From a checkpoint of a small transformer trained on Wikipedia.
Size: 13 layers, width 224, 7 heads of 32, MLP 896 tanh GELU, vocabulary 2048.
Architecture: LayerNorm before each block, no biases in attention or MLP.
Training: 593M tokens, 6414 steps.
MLP neurons of a small language model. Each row is named by its layer, matrix (up: input weights; down: output weights) and neuron, and shows model dimensions 16-111. Each number is 500 + 50 x the weight over its row's rms, rounded and kept within 0 to 999. Numbers have three digits each.
After each neuron's rows, "fires in" lists the words (lower case) most often at its 100 highest values on Wikipedia text that the model never trained on.

L8.up94:472503492534515570513512458505608525468578511558555478476427593474515472455526513472518486587463543470552502444528572541411413473456439496417482488520573484418513498477435563561481493554543498522458482473487468457395474460448608417486532497449502413582518447465479477531454397433432548509
L8.down94:527515531498522518493567574438505532457497522413462498488512505529549493506545575582495487457469447491448466482443423447499524473537489521594496449526397455506462583425486444473547503513439542404457502554421534439486560503478412576492416490572476533430533635508503492490507542570556473517
fires in: "to", "as", "ning"

L8.up13:445483546407505490406482542506430477480562572496510482460547403573467499500438488426529525461513537449487550520502569546510425456606505580453426462511466459561515553465466561467532510458596538515478528590548519516453558404456510591444405617417556490520507506456520548476500534439424537466
L8.down13:533435625481482517511565428477428564475596512546455427490501528539527484551445487505505545575531506484517447456368526558509573432514505426608466489500566580519529410517493451524507538553579547403530534482467538579460515504486509493438471472531478442461456440435519520503540475447514427422
fires in: "to", "not", "also", "successfully"

L8.up530:441399518606506502505544455547511513481495554534428452425513496560509443510408457531502589537488489449508509446463597495484549477542603539519535542453576472511484459461558493428614548368587494458469506521512567559491577524514547531475504481452507494560652449515400436511424459462453449500
L8.down530:522463466456490551466507532544565582370572516543371496541499480510525589493450539475511608507465608525487472564430497527485555606487502460465469462531593490488508502423476579492476560607582523394452500435423456498506518476458532461547484499535434505488722482399558532551531459480494411431
fires in: "and", "to", "of"

L10.up179:487501443609546534564441497522457525487613527455449507521495454477423515536494464545525469523487477565438467413479549514498540486503552433437508527598450538480583525381559550481496530571369489464455487413451487609457436409473451517544568576518428542456464540566500494558576562470471449483
L10.down179:447441520508553568501442448509405530492538509518488465496500406564591505400635537471466481427538501389617534486513508522469483539502463417437518520452512462485535465569479519453440509414514559526536532456615442538552563530499457508437494543476477452478537562385575563545468441470484486492
fires in: "is", "also", "does"

L4.up685:553524494499484513418500503469399463455521590479510423462468555552478528576423492514493564617544605563599474445468496482453453486435495470518521512503545575461608468534420518510572504484570497533562520451542446524454495459509574539497475471461466504440511467529447483490552497595419464565
L4.down685:464548512496400431466553488456467517509523615567456485417501554470523545573522431512433568465472495539363530580545441479479469503474470547517583493478531660579482508447495530429514570452529481496500463515486426501495424486474592548595522467511516365505466517442535469481521474507473357534
fires in: "to", "could", "may", "must", "might"

L4.up740:445557472404601509507499483553437532543600428457444475447501452519483504495489500549541536536342512528550543417526595523496557445508474533502473547523562479443533510496655538543515377508472385548522525513465510469572470505428453493497537470529496488556369576593552510448532527422488462432
L4.down740:485520508552466531491554442557499442456501511463496540538457566552539480524519533474481521393585539496512514395522557458495514515476418579490529549544506521461513479524447568526428515539424498580532590397605577527538433570487448519518583547479462477488503517578526494525539482505473546488
fires in: "is", "opera", "ohio", "downing"

L7.up457:467467391546583528517476485480555603498528466411470474523492536429577459522442481467619443559485484492531450370377484536541374503518434464613477531545466529505474531446561476519441449451596517553537502481563483534471652407462548480400464473391519420552548499481462445528518538504555532539
L7.down457:560516479471525548515583521594527544488479446534492482390539545490560535496594482480462384524497504516449567488528478459524560497564504466444599477516421392564416456479449462503495490529520495369526477455475456507498504502460539443566507503550524552526558435487485441494563464578480474515
fires in: "and", "of", "from", "in"

L7.up536:468505464504512525495397499490520529459446499398460552594490480498423579508474485433445508547534447520518488479468471445456506619529504484449466473518439426495450486434472515504493448526458499549451530454545613482503500486415600495468627524480456486532500452555497431484542560512483478464
L7.down536:488429494571526414472643583536504505462576496545455358479550517478632511516509477590556507417495531431450508512542551544509485530502483440499551491560455533502567575490531445484513530482499464496543454427539471533453490537524393428573491534524555434477535564442595512479434510524528487547
fires in: "the", "as"

L8.up428:440538440554465492556489429486458512501524412499416563490494562392434545465466526534552526504483591537558423514493506479479457539479516490412472484525524436546551607515553623558514521499606435414546447428451483463429491508522537534598540570478497479580559577525500405502512475406467518448
L8.down428:528450467549490520520522602549553502405564479476419477459527442470543477473508428353509518601401468478468521422590458542458520462474508545534427564570398494466511503563559436554509545447534520510472529505585548479561479539492544502564388388531505407408546551507504416507474583448519498552
fires in: "of", "among", "as", "less"

L10.up766:464453516473430529593454491499429511484596457590485441482450519371569532482477485537504526489448562506578417490473545448526458567473504507514476558466508409479542478517448473518507518500527453500512463473540436473444505569485607522468533480495512501567507528431429536508451471502480475538
L10.down766:507502556527536565441541529457553558515498486512414534432449437530474494465381494552478487499583464442404590584544499555535479554465521516541492582579465473566508538486524510542490556501496431483481503427565506429491434460523494559478471491480491538573539555559495495415538371440584428459
fires in: "to", "despite", "into"

L10.up629:559525458556435460461542610512542511484563528649432511577541472546477556517423519510532395490476502531513501535596439497547529580523360502443562457480491494532530394500455510482509482470500480492546599405512453505443523461426587384484526506465531615528488525477522470510504457436471519532
L10.down629:470532524511490518494471530550526542516524552597484472528511496534409542531516375479541475532534483615537538422521403611500526516480437444584444491552546499504436482511504523560510492526557490510497494561553491515483458540467404518614520425535550405506553545519548509546575607551567526466
fires in: "and", "minnesota", "up", "southeastern", "incumbent", "southern"

L9.up384:495563447488468516570437552448494463513424488552460442543527550472477512498469395463504464533421561465493496547524456543541513521505544462538413494407510557481490522507504493451512510522564491484491649564390539525493488474391519519435503584498465458517461538538513516516531416401415448418
L9.down384:492427503538519460524567449472521503394503632506494530480538509560411515473516506467499648499451403484434498557490565605473474561538583557473559504522527427443449414495400533474479488541451476565463439589486464544477615521596463455468425491527530439533450473492545516441471527434554591534
fires in: "not", "first", "radio"

L7.up801:532421547439560435475503484446511597541545395423513494528538441388432505391496478480538420574503509490451441459521490575485497474466518568495518459571508491503497475522501598491497462529539460432493531553506500516381484529456545495421506428456528388585514554522552519485604454455451474502
L7.down801:441473497524406518489458558519563437553495545618454458550440514574436426552416570486519581484483415449542587516555483525551506471438531506451454457474443492500510469520575422509451545402469580557512447478506514560543500434584486532537590496495509528518546491473536532450471634623501537444
fires in: "of", "with", "between", "via", "from", "as"

L7.up118:428474508565580490488452509500542510452522530470511425466495540506494508477403485427498498536423589586434523496535481635536555451550449473498488445429491528590456424535504458526557526492505563445508502575485552479485436495518601531361480446486496489448508505509459543473552504503495590525
L7.down118:537410533449473529546442446612452484493522461512384489451492515558465442479500519562448529514581458503566465494566514452430555532447527503588592494533451523495523574563495550483401511530559495447468587460516461500517557577475541487557356567523480562545500516435502515418483542450461433402
fires in: "to", "across", "within", "of", "between", "by"

L7.up77:455554531587458623531514445547429502500527466437494540490471471470460397434454507474415444447454519483548516507485517590352460563542460627454603488471444476569556460591479515440451502456475554514456489538516517480463437454547534594481501474514458478519489496479551425472479534516421559525
L7.down77:638429516390483527540462542576574478473481531441461382516453576449515461500539554507449464703517457457560467422536594458530400566493484471441502450606564460472483551410595578498525571576502507471552476458577471525568485544555428490402536484535483527563669493418450499537437499501464591501
fires in: "of", "with", "within", "on", "below", "formats"

L7.up825:428536475522451515514511502496424520475537549510461504443452480451502492479423400599481520613470460486524470481538477600473463470500498555414480488624373496459567506520626505451474580393500560482537617525599518501473454522497523535469481552499496545589558509505522356581408525472501578479
L7.down825:442555580508501538507440518551515490539589494460396510507385495552590538546499514490496518550519478518535512506435565442463520574493483422448411478499527482475487458372470495467455528559490454403520595448476486477590507486515569536505546535552443373571565448464457399459580489446485412531
fires in: "of", "to", "as", "at", "on"

L7.up807:508473429519503545444427464554486576406509495456521529431539479480492439474473437517466602515506514509503522505547475487557467484487502494506544593499520505520408430569448520502443503598490556450505534433534502564504474485497576540455419528378552526563545497502509393530606442477402358588
L7.down807:518643404479465493551449495454429460530465493541533517444562467538570500452389506536507462490501520499530502382552459567506433493393403514444490605545524547490508422510463515518457506515597460567586505369500497474530488503467497485516455478565481529476590530480471490478418532493501427544
fires in: "with", "of", "by", "under", "at", "on"

L7.up699:434492381515463537494384458482422521446450562491387533531532534606505523549526487446479489531538492518559474491533410554499477476551513515532510510497504512441508507457409552640490481534487509472588565493467554559413448546582503550423475522386538529526470525515468600546518480515483465478
L7.down699:554522526610556500497429570536487470530500506632466509468437550445564465436546468567522510509483436496456534448506588458528550488460529444448428576410600554523445474526472438437500488326555446521501502577569559523562590484507426464447469517522402541567500549510566493471464409505505524589
fires in: "also", "not", "later", "had", "to"

L10.up494:573510571533584454535560544473518490478546523508436439452455534516525481504588505653462479507547465568504534392481478582544492500564485488497567537456484514518497506506532512488474555472598473424528521463478480580537488470505546539459519569493458449469492481500529531466514513507514496428
L10.down494:510484502450515541443506517440451573512449500493413473514447549513458489454432499519513444508485586495526506458461472416416608452385478462559525462563486559506502498481486480526571448642495472491505466526541430533521513437423474538491445479544584544505446529554552589499524430475546498475
fires in: "have", "had", "has", "also", "long", "soon"

L10.up846:395507459373566509482494466493465606488454610464528497527521498412553546570474512522431532459457553522573500512402452575394510549512419523464464591470415504541520387541505452506500540544519497483489463583457536505567458494478554492476517473506483457592478456565510500520484431462512422451
L10.down846:487561484471444539582480513457573605483497519519485435507542519521462588427525474495404497438456597500483503446502577536494491505502543467424559544505521489533418478398504419445510512498521550455511498478475510521536450584435529493504437510548440484560622383484418477492479482492577497589
fires in: "a", "as", "for"

L10.up281:484478569550482492527589546488409488422508588462542421497473555461540507454509469555548542537485472495553559446506567517401507455396434554501488475528525445522501509355506569554433499449568457548450469549497615574472502456547502618551531538584547533454481456506576474525541438433493528477
L10.down281:500429430514494474412505484505498463444441487589490469515578454553492492485615540551563486454407538408520484535457523471565551505474613545508481572510457541537443455523501509494508494485497461519479583397484613567537604415445546553521515544436497507582403442462510523521594445521500484510
fires in: "is", "i", "be", "gained", "get"

L9.up586:543467414504433543434489478564441538516558553474448472467511496491545470552411416454515503465455534555534445543537446548478511459553539500507471470494462501533501520464560575577469409354445480518472505446521515470435464469620537487503431579518482533558585621555400468557487455476394442386
L9.down586:508537531468540570509470548585531522510543473524324531535474468500474449509486537481526496510490486491558542488514518408522486472478472487452453514555456572539643568465528455577449581554688449430497476461476528415489477622455538550584470549473380510413510524538526485445523485492555491520
fires in: "to", "of", "on", "from", "the"

L8.up31:552495477482567486519550435528536586482408528567428499510469541472540540407508484413423543431454520451377543612384450551511509556532498499490521504553477513554496483536564518494572414484587465502457460456497555486554515475490473519480467368493609460484525501524477512460490472473524468433
L8.down31:526416470477483541586513497516478506531450471515516552517496487487588615451494533483576393480558384585589451536470436437487538570535526510475492528499409583522636544410582409520452512483579454521573514552437486465454422488510539459494492503484507551529576513385488461633497500539426451518
fires in: "of", "with", "for", "as"

L4.up543:485543557542569507466485556427501490438557521466489499525509552529506517487501542487553479539491475563491447556464484532491501530494430573523446498524500527538510511565503480468518533424537476526423537542487412543457522422483602654477349545557434505593522528509545584412454510509367494519
L4.down543:486509582420472473443464466424584552559448482461446452401504475484582534570593440502466496464515538476514492486553465520493515505495400538497523486475421494547548428496514497552480511540629490531531487483591464478488437507607523518434510515553560447449462456512549458503492393466518518509
fires in: "not", "t", "never", "almost", "s", "previously"

L8.up33:342461452496452548531497505483496565507529515422533608527442553585461515487579535496509519481462504543488463549440448525531490554509503512519485500483533434503487577524509507525566492476506460462488455461540540495570510384445550468579496486534558544440508366581543554493478429476485526520
L8.down33:530502440491559499463503452460512496477432507475475451496515488467619448470410482566526489529541465473402462481581432437494561496436489553505512500552573545422549406518518508573483517554505553518478565504524510420499453560578473458452427455498491386415491508455443514491456595561507449446
fires in: "that", "as", "although", "because", "instead"

L8.up300:424469549467544551424519464435484472465532400460474449444587563477592486526499595463491434526433424445515493564578561543486534450526544483488569535505491533473557540541508503459452522475553540454500543603456506488538467409520570618513556522425386463496570635480497475582405439365476501459
L8.down300:466450484472449460529438599504509560480498544559463482506505477533519593428516460459508481497428565502545515582579469371502513564569526447493504530472542463497504598449538449542466517504449551484581452531544525548575401589566404514459391488486490529539566457548484505404521532463574541509
fires in: "of", "as", "by", "appointed", "with", "for"

L3.up655:443499432463505528430462449464514513402509514457432594452542526537561481502474482564505438482424501604549422497550433565475535486552439500536503553401435608505510525528457519482538551502577509527466510506514488513513468507581530512522555427529471503521535457496455528549509513502425458545
L3.down655:500523566506476577462531568545425485422523519534404492507484589470510525461493534473565574506475559515531506513481484461518456529520464523526531548527586541432507558512433580501651517538463497479445556477444545499520549473519531528473490439531463456563546555537403516440487548429462423456
fires in: "not", "may", "to", "could", "would", "must"